{
  "activation": "geglu",
  "rope_base": 10000.0,
  "rope_fraction": 1.0,
  "bias": "none",
  "parallel_block": false,
  "init": "normal",
  "init_std_up": 0.0343,
  "init_std_down": 0.0,
  "lr_head": 0.0113,
  "schedule": "wsd",
  "decay_fraction": 0.791,
  "final_lr_fraction": 0.1
}
MLP neurons of a small language model. Each row is named by its layer, matrix (gate and up: input weights) and neuron, and shows model dimensions 160-287. Each number is 128 + 24 x the weight over its row's rms, rounded and kept within 0 to 255. Numbers have three digits each. A neuron's up and down rows have the sign that makes its largest values positive.
After each neuron's rows, "fires in" lists the words (lower case) most often at its 100 highest values on Wikipedia text that the model never trained on.

L3.gate586:184116134115113108153156130118103134101107119129129153156105124150115145129123127110139107143125117068091150128135121167154106177144122161156187128106165095199139128094123098113108150155133196149162150137169103107127099126120087135121111147126164116173110148125131101130169125131131132121139113123151122132137096170098098124113102115068181121104145110096124126145124159123140171107113
L3.up586:130176107191139133120133131123089130175121164119150151130087121117113128146148115141143098121148055114146076123158112106072162127120118101083107089108123125144128113135149095113157101144114104165142139142136119102137141159113102141115155112076124132089137109162149140127119107098117122128067165142085098132135137155105139120118119103171147109149136104143126132108119118131148138135131
fires in: "in", "to", "at", "kashipur", "living"

L2.gate498:191122126129107130112131125133108124128138112140074092134133150151202173106122119106138134088117174136072119143144138191162085126152113138158091112137097120098143134159135121154108129120110155105142159151101105160102146120038089079123104172113076139124137148118109093154093131138123145132106137116161126140099158164133148134141141107111141138089110106114160109101164124131125133145142
L2.up498:148130126130143106168123130127124122148118107130096139146090133131131099069091132131157105180144113101115159148129110121090033098144117142107114105065116143149111117128107121187079142113145110138104169087146125158106154142084126124133117122186111150190142095119175118183082126129099125145195107106139163115109094101120134106128099090159135130168136106090155126109130103131144139113154
fires in: "the"

L11.gate401:104115119112129105123085152079159117154137102120108112088089113146133128143131128124130139092120103096124141136155137145137107115093112076149168107092117142153116117145149115147090122099143126134160118144160139129127113103111134168185149124147135176152134161121109111137132155131118117153133120153138135095153138114128116133119153115148074133117119126147139144126125158123123141147113
L11.up401:136128136141109159131130118111099125150110159145141123128157121112129093120149089097134174136090141124137174118152149118124135153106152086122170118107128129171107127132111128142141118146070139175129120134093110176118117144100170183087142143128112126122133151136147133151126149127124108113139094149113071101159135124101170121176146127086123141117078141146124123165126149143093164133145
fires in: "by", "and", "to", "as", "was", "is"

L5.gate408:158099124128126170178093148128154132157145119170095093127163118172138134161098129117125109146136160141122175154136163133109145125118158113121127131136142100102115126176104098112100108137131165131146143074148161163130097091144156118115137154070108136174120155117135148162143153130168139128139129127086128123122150132130125140152114117080109119135102130109116095147091115149117116153120
L5.up408:131148156118132139102132139107099137099147147146111117123107139097156134157142116146156149135146093119104118100148128090139111150102146092173154152112100123138149117179094101139129139118106125118147160125166165146130121120157189147156148119163098098116157161113123103120136135131144103125176105169143112193137130116130106139152181115112121138134111167094171137108163117149163089156111
fires in: "as", "to", "appointed", "become", "deputy", "elected"

L8.gate780:139119198148129131171139109143166110125130145164142121135120095129120116131124128147150129127126127095119131155114111132107164176133113119085101111131118141131129103161111157152158157143085134156095142147150168161158116089144141124153085153140109146141108127152165109168080181118145134100122124161117098132112152149125128152108121122099122118108135134133113154152140133126122154145132
L8.up780:124193198164108143150109115133139144114105108133139139113123146124160071112074123149134132143120117137135126126112124151155161109144137119140123123094118093117129136199130138143136150079090138083097142173166135132152121105154166129157148137119117136155141142146146146141105157169116122152125104145084133153102112139135137156135086142102126104095095159142149135100135059139164152133129
fires in: "as", "a", "and", "appointed", "the", "elected"

L10.gate383:128131124097094176105113105182093096131105085128122157058181156127142131132101122127122148167112141153134116138129147139121097164109119100143125109150106157179133115179109108134192120123139102129121135093133124125160097116116142129165126194135078123090117109117118150114095138140116123119180119102140098147138124149147116076125150151146180137144135104127078135133144137151148100120137
L10.up383:195143098095112144159115153123109109138135148140085128160107109136166137119144127138173136109112098112128130148117103106121181145133121138123130133133101142186158123080089143138079127143133117140145160177125125121142115107108091135149141105132122167168136135088089168161165109143107117083087114107149112107167092142146116118086129120115150115124077125156128144108143081139125117131108
fires in: "s", "his", "the", "a"

L3.gate260:087137114141046144185134148122103092160124143128161104071111162120130163091087117166128132114133119126149079131087167119108153117102129134137152142138150142131167158157171119097166151104167110118150123087143116089114110124168132105147136157081100131147120141076092150145127121146096143131139119153165135104103169148108112107087128144131114135118140110132139110116141129123090084131129
L3.up260:139138116141094120150162132138129113159113104150122123143120144133118143087142092123151133091127088121158116135123096114089122173126119103166114134092121143088140161108115139093129108133132131119134134090129137110115109156123098134126147127137137104083138133104168192076112123094098142124132140090107140127135109153145135132118174104123120147136121110083127080125157138109111108132163
fires in: "also", "or", "as", "with", "for"

L10.gate119:142132135128103103170117182104103156144129105076107114146118133107129117102071113129138105114099167098119121129111112122140105126160087163104131127142117122163145143134152140126124098086137093148120106125091127149140127090118124114114106111094120123147161128130082160134144140149114107122118161160104149110093120120117138152160178092110143105122110141155148134142126131139130113107075
L10.up119:156161145105139134092141136167137073093156132125153159124119125129081123126114093145128102136123149119136164080157161117139150125124146170132115184149155111135146117168074117155120142153127113149155150133110108161139145142179122119150113085109079137148114098096128093165140148119105136151166104134125120175155130116104092149126168162118138132123173131124120098117129114150128168153094
fires in: "january", "august", "june", "march", "december", "may"

L11.gate178:155125124139148158176139095118110117140126123120140146108157162145144147152094077112099130117107106127130113128142112082158119115106120145119127117163124120154142118122112097148147152126090117102172139162116147098123135130110132140142135148146143130143148128136140123102128174137129123112133173133171122097141130114162099109167107087158149128076119087124110103151100142136087127127161
L11.up178:156125162102122140104101149157148116120113137122133116113121084134124128140115146138093053147132145113134117134163155169076155106154082150113097162085113150155137155141055153151114116127095141118083128114118121120138138127112132141137121121128109086102123157116127089149165173133114140120116121060143099123124114168118132168147127134158150176129140135127106155164138118134150130094116
fires in: "the", "this", "that", "where"

L7.gate725:108145131153126179145117159107150133185134102132145130115105129097167180132101072119111175130097153137128121132142122122131123145118128166133132142142130113103158114179121094135139132164148105170102123075148134105111151115100147102161135128111142088123158066136103141143125156189111148120114120145135080171132119132094106094122111115113157115121197125118126127144117111130116098150138
L7.up725:153174129161074111090119119158158098111134137139141081109102066153113086152089127131128161126119123105134107138120160092130150160154098088038137120102133130117109152172126140099134156141076149146085086146120106139127144124119157147145158121129149116159102084155152104114155065148141132086132146167105106122138140142112148131107118127132108124128104111141104120119131123089142136137135
fires in: "a", "well", "late", "own", "home"

L11.gate825:143141153129113086193075128083132114115149123110130044118143179117121154163113119097112131097132134113161128110157136101097106097123130108123128088101131130162142119099119149140105144117122166143128123155127132136130145124153172156172091136120165127139117133112156123125135162144160133082081162103108097148143122130164087133137138149154126134132150112109146125113100142155122103115125
L11.up825:110121135171167130175132094113133102108147119177130109172126147109077103110163092177108174127146134131155155156141128117113152077131108106100154092149084104130138128135141151128116099100121156140121148114158094166109131144114121123149125124084115113163119129130111107150163108171137129079154171112111098197165122152122083113118150126139135089141106139157149133158117102141156131148177
fires in: "a", "was", "are", "were", "is", "pay"

L11.gate658:130169128089147130124127129169160105144120136085092125077147135075104128099149169149116126112155153104156129126141134150126123114161101135111155101082191111094118134159174143143139130089137169114114112124159115155128116135162105166156118123149143144168138100127127161111150140116124132118074163117107117130134077135164113167135141126153171112094131121119152134117121119174089129164080
L11.up658:116134112095166106139153115156143129145166133118166101122150101132113121080141132125113151084135149104136183102154114106099125131138118096094143113120133093099103150124132164081124152125121105074161108152155103139100116101125098151090177135088160114172126093135108148128125143135166091121133149072100095130109144141152142131146132130105156127143157148146161132135137141115100132122115
fires in: "is", "been", "was", "be", "came", "are"

L8.gate553:111164094100085126140146169123134129108087117116147104140126113135100141103138167117130123145100119103132095095114139140147150134162085127101134128109126116130130149115110136125107097155113113093122105142115150134085126093136122165136122103114123082133120120109078112112125133170125115132100105133093147154151151134155068143065164109120166159119133127113156089128110161150105130122087
L8.up553:141124143116133088163089151137099133135116142132098094118129115084078130144117171082114129123127129104121113113142131116171154085142152127147163144138147118129128157097111101141138152113135117134193134107145116155154101079174074116171120129171096120108131140131135129161163145157135121171145114143154139094158136122096150139133137148135124090158134142124144101126125159170168132114091
fires in: "october", "september", "august", "december", "june", "july"

L11.gate346:171139124181085176151141128114124152106087160139108108129106139116154105127127123112084094094108084097084085139135165135151119120155109087109146145116078127164140116094127095095126172122111173153136116067131140058213129103085173145157141137144139154117180128161146108154160120145095116137111124132119136132136182130133141127148116134111114155128133137102097115144143124122137137154142
L11.up346:142153131141099146138165106117106145169089151098134109088140129089127145111116138170154102151187144111114135127142151153159133133151123112148146180114077058146106159130121068101152135131093077160124132166159136117203102115107150132105132159171095120159136097161122111159150105167081129123125111120135094127157130138112130128087167084149112141130109116132121118102124102167099108142131
fires in: "would", "to", "who", "and", "not"

L8.gate702:120135108120111133129168134145141134115137123128157090085156127113110176101063098124130119158136141106133115132103118116122104085124100107137112107139118150135110123107126149161113164156122143134152132120148159112120061116151113167179133149104122157136179129102128135140137162127111132055143099099141101090104151134064089135129140121128115126139160123158127089135109114134089155109133
L8.up702:113108099124103167113140117122094151171139095113120114129132117107113106112087140118103113188129158119173112141114170112137094129136112074078097095141129159154123062122123129154129113117100134118128138130098132135106115129128142160148113174121128126135151161087136151088080126089127155073171119124123096114066136090091141150120147110136141142138165157140094104133136145083101144094112
fires in: "s", "his", "its", "their", "the", "her"

L8.gate617:113112132123112124126146111151118118112104129128108108101136112138108150137080115072124144172140144134116093143126137129098144146121105173137086118154088133157113151142115129144165123164122129075143149087130158145121133107165137150130128174179088142113147148116134113117114175134167139094199115121142125127103151120107170184127162080104125120121144116138142097114150151137121121126160
L8.up617:125146115151128107120138126174118117157142131155136086124125115139115154109098099099100149163126131144140064138133121165083189156124135129082093135140100164154125149117126078187130122145078129097094144130154149149112113133072122145128144138163093124103152155088097165100166145078134143111160120111139105101115163118096132142130128117087140111169145140122135094134126112156117133130151
fires in: "the"

L2.gate610:150126142107126131122115118091160115088096136127140150143101152092135131070103142109116146128157123115127107123126195130160110135112111124152163128094112094163108147104086150109132177148167139099123146191138100118164147088157119120119150130084123130111131097117096097172149144140124152154120142157108129135171090118159108149120144121105119130153154108127146155128135143121154119103095
L2.up610:152105096138117076114110138112063098166107192140154150130142138148048109103104142155126146104120128088121129129128133106158141122152170142130160122149140132121123161149119109115167102117062119159142165137163111132171137119121170126137158124136135103134136134129149110149136147134116117125148128146129167127105105092156136110104083127143106100137112132136095134125145113124126121118131
fires in: "and", "to"

L11.gate603:143165166108109167142132112159086114108157111112109141134102134104149127164072112107162109121149107128122043128119144110162083127122122108159151131160124145163137111128120152121122130121109136134100156147132124138161081114101124127129134139118139171097156159119163095165109149136108109102124142135142111138125165156132120096129149093115124127088113086094122131159101137099119113153157
L11.up603:140114149111132143159143126123155096120132083127159097121127171130134108094161157186111194167143179147127164134152152114112158128150154128157121104113111121102092125112097110131137155123105099127118103138145107116116108129113095114132102142136116089164142105124118116159111144092163127108119135105148075150115135098127097135172124118153121128154105113112119130128167140142153140119084
fires in: "was", "been", "is", "be", "as"

L2.gate332:125126191099142087110131089131125111143156167123110146138127114122177132085117137122106118120131107128072161143086162138116101109140093125119166142137128146095156200109140127145121120116117114125094128106161137083134096110146065155124161133111128149146157118162081177141108128125093090130100110118084105131150111134081129147126127144115145119117125140121121156155150156116111126112135
L2.up332:136136190108173131161138168147114144146139117134103094173137112111176100110115142171129135142121186146144157074136124113140137124088130122127148134103120160126158148098143153090119123148121118139094083118169129134133137093132126118122136109149150137102135085123097175154117149129136120139130138148105162114110131126122129093112092151161140096092079064153117162086132153125115114139108
fires in: "5", "0", "2", "9", "6", "4"

L3.gate811:155130152107132097091121159136112125121128094143126157138136139130176169125139138135119130106085121120108115083125172115154134150144118121123150121096128125115147139151125167153110129161118146128180122142134133120121117067150149116145115108126137108113118093135089132112104174128149113111133102132099110181123106137108146143106145155151171162102176113103135168151113162091134152125127
L3.up811:145133158112173121130079108102129096099125137150114085126134100112150146149113125090148136120086155134114123129154137141111114156122143086198091181141104097123145097137173157168130152134171136094141079138141106131095130148118110109116106132132128137138149076125114151074120111144122120131171121144127154088129118131122110126122158177123146166153111079134139106124083192121148127117141
fires in: "5", "6", "7"

L8.gate563:137130134098158122128120110146153139096114142116107125126136150134147106137081115109120102156135164108142104134110118099121100166100115110101110137135118107129138118130122125122140096144162133091112127087138117093119100123131157123117105166129152138117118134082111132098132127113135166127181139125125124125093161129120117149120099118128140151141151140138103094156120140134162104120117
L8.up563:145167101129157119147134138123147133107152140134126092150128091116138146116139088109136110166116167119133104139132140094119176128150100161067159054169144137155091101118169132108107112158113123111131122112157114136081134129139129088125141110131128153144140163131078116128131138113128131153140091089121172129137138128104116104161155101145120143132123126127147097124118112133129133154163
fires in: "the"